config = dict(
    num_hidden_layers=14,
    hidden_size=320,
    num_attention_heads=5,
    num_key_value_heads=5,
    head_dim=64,
    intermediate_size=1280,
    vocab_size=16384,
    hidden_act='gelu',
    norm='layernorm',
    norm_place='pre',
    norm_eps=1e-05,
    positions='alibi',
    qk_norm=False,
    attn_scale=0.125,
    bias='all',
    tie_word_embeddings=True,
    parallel_block=False,
    init='normal',
    init_std_qkv=0.0273,
    init_std_o=0.0273,
    init_std_up=0.0273,
    init_std_down=0.0137,
    optimizer='muon_variant',
    learning_rate=0.00161,
    lr_mult_o=0.875,
    beta1=0.9,
    lr_head=0.00906,
    warmup_steps=200,
    schedule='wsd',
    decay_fraction=0.821,
    decay_shape='linear',
    final_lr_fraction=0.0,
    batch_tokens=262144,
    max_seq_len=512,
    doc_mask=True,
    train_tokens=1312000000,
    max_steps=5005,
    dataset='wikipedia_en',
)
MLP neurons of a small language model. Each row is named by its layer, matrix (up: input weights; down: output weights) and neuron, and shows model dimensions 192-255. Each number is 128 + 24 x the weight over its row's rms, rounded and kept within 0 to 255.
After each neuron's rows, "fires in" lists the words (lower case) most often at its 100 highest values on Wikipedia text that the model never trained on.

L9.up160 [170 137 164 132 151 102 128 150 162 134 109 100 142 203 144 160 101 155 139  83 147 129  93 121 182 177 140 181 110  67 115 160 158 152 120 176 146 162 124 126 113 114 143 142 152 126  82 129 125 161 107 133 148 161 172 139 156 110 116 147 140 109 123 111]
L9.down160 [124 131 113 122  91 115 135 124 106 150 140  89 133  93 138 131 164 116 123 105 168 117 119 152 109  64  79 145 111 134 201  86 130 160 108  50  86 130  92 113 135 153 113 129 121 112 159  95 144 106 140  94 108 108 148 153 108 130 128 118 150 129 134 162]
fires in: "of", "by", "all", "with", "among"

L10.up1078 [ 92 107 136 132 115 138 145 107  98 117 117 122 155 149 138  93 141 130 142 143 127 119 124 122 159 115 142 149 127 168 115 139 100 125 135 118 108 159  99 159 128 141 180 124 101 151 129 165 133 133  91 141 128  83 156 119 102 131  80 167 115  94 142 127]
L10.down1078 [ 99 122 178 159 135 123 120 101 133 165 129  85 128 119 131 101 163 138 121 122 126  96 109  88 159 127 132 130  98 123 110 126 125 138 171 157 141 108 149 123  92 159 161 132 136  88  68  94 144 142 143 122 130 157  74 110 129 117 156 133 112 116 168 120]
fires in: "and", "not", "have", "but", "to"

L3.up769 [187 104 158 138 114 149 170 123 126 152 131 152  94 107 105 134 135 145 142 153 114 108 107 161 159 118 113 118 190 158 140 130 136 124 122 124 109 120 118 100 124 183 170 117 148 130 137 135 118 120 128 130  92 122 118  78 138 127 130 134 130 127 144 139]
L3.down769 [106 149 139 108 131 118  90 135 127  91 133 133 110 128 156 126 119 143 107 101 163 117 149 113  72 167 150 147  99 145 140 123 128 122 140  96 135 125 110 162 157  93 104 157  76 152 119  96 180 113 119 106 148 134 143 173  90 155 135 162 145  97 146 116]
fires in: "he", "to", "she", "part", "it", "but"

L10.up309 [ 98 121 161 137 115 141 129 133  89  99 131 161 143 115 125 118 110 145 175 142 120  70 124 142 135 103  91 138 172 146 101 151 131 101 148 145 155 158 149 146 138 121 144 142  87 124 151  99 107 109 144 112 127 148 132 144 101 109 137 152 103  96 137 137]
L10.down309 [154 157 136 118 103 122 135 108 117 167 135 176  86 108 122  97 133  83 135 126 127 141 126  81 138 138 102 120 140 129 146 126 127 134 153 130 135 104 101  94 127  86 190 108  85 110 166 156 132 120 121 146 139  97 112 119 122 154 132 143  90 140 164 114]
fires in: "january", "march", "may", "october", "july", "december"

L10.up592 [148 105 134 120 156 163 133 147 122 125 117 101 122 155 114  77 130 145 138 166  90 135 114 138 125 165 123 120 108 101 102 141 140 119 105 137 141 120  91 133 142 130 191 134 135 174 113 145 131  75 129 129 126 120 106 114 108 113 102  96 146 151 164 135]
L10.down592 [142 139 114 142 109 101 139 158 123 135 117  86 114 107 160 104 126 118 151 139 110 124  99 135 129 126 150 161 125 137  91 129 153 158 121 144  87 133 112  90 190 152  87 101  95 139 116 131 135 102  94 140 100 146 152 162 119 128 141 120 116 162 110 136]
fires in: "of", "for", "on", "every", "at", "by"

L3.up917 [ 92  94 136 160 121 113 117 160 153 134 144 129 119 158 124 138 142 108 130 155 138  90 131 135 125 122 109 140 126  99 163 142 128 136 160 156 135 133 120 189 125 152 135 159 121 116 147 139 121 115 107 126 146 124 114 126 137 178  96  86 122  97 127 170]
L3.down917 [148 136 122 114 157 151 158 122 141 146 135 120 136 101 181 111 104 170 105 140 114 126 120 116 129 130 118 119 144 127  47 148 149 108 116 129 136 160 118  93 108 112 122  93 130 182 113  54 134 141 111 113 122 148 135 150 111  93 107 162 155 135 181 115]
fires in: "however", "as", "it", "aft", "a", "and"

L9.up941 [162 124  94 133  96 142 123 136 133 152 157 171 150 159  98 141 126 110 146 130 115 124 132 127 135  99  92 119 125 109  75 133  90 134 148 106 142 106 130 164 136 177 165 100 150 140 139 190  57 134 117 139 130 110  99  95 152 128 121 133 124 131 134 123]
L9.down941 [117 159 162 136 124 157 124 139 139 100 143  86 140 130 129 142 154 175 153 139 123 155  94 113 120 152 137 118 117 140 154 156 132  84 169 107 108 146 141 144 117  73 110 163  89  95 105  84 144 132 121 159  91 108 122 138 174 125 126 109 138 159 157 120]
fires in: "or", "and", "every"

L3.up92 [123  91 132 103 136 148 126 124 141 114 131 104 140 146 102 151 122 151 133 125 163 151 136 155 179 116 106 132 121 142 135 170 134 134 124 106 167 124 125  97 147 124 152 111 153 117 123 137  91 105 129 116 184 129 154 105  84 131 136 153  96 138 142 132]
L3.down92 [137 139  75 107 103 106 125 140 147 106 133 148 100 113 150 140 133 124 111 124 115 102  93  78  88 118 149 134 149  99 118 124 139 149 132 119  77 112 154 153  91 103 128 127 121 152 101 132 157 172  97 110  96 123 138 175 139 123 117 129 162 141 121 124]
fires in: "he", "they", "hapoel", "it", "she"

L9.up771 [119 140 166 142 145 138 108 138 156 147 162 118 136 131 105 177 122 140  84 121 115 168 141 151 118 143 126 143 112 112 144 117 128 104 166  86 130  84  97 175  86 145 143 152 129 133 130 143 116 140 145 120 145 126 127  53 107 145 147 113 143 154 186 177]
L9.down771 [167 142  91 167  89 135 112 128 110 123 115 134 104 171 165  93 160 122 139 152  89 135 150  77 154 121 101 141 154 164  71  95 139 108 107  69 110 175 123 123 130 102 161 133 120 111 119 146 134 135 103 136 118 140 172 163 123 130 109 154 132 127 115 133]
fires in: "that", "which", "but", "and", "it", "or"

L9.up154 [105 147 147 135 162 116 134  84 140 108 113 118 112 126 135 117 133 135 133 119 113 130 116  98 167 111  66 137 149 151  98 124  97 136 165  96 149 117 123 140 139 152 132 155 172  35 132 137 111 152 119 141 124 113 129 151 166  73 137 115  91  78 152 134]
L9.down154 [161 140 159  81 107  65 126 168 128 105 120 130 127  86 130 120 133 157 105 114 160 122 124 109 125 140 144 174 116 123 104 108 134 152 150 149 137 123 181 105 167 150 131 134  77 133 128 129 127 138 117 183 167 140 129 143 158 159 128 130 184 121 119  99]
fires in: "september", "august", "november", "december", "october", "june"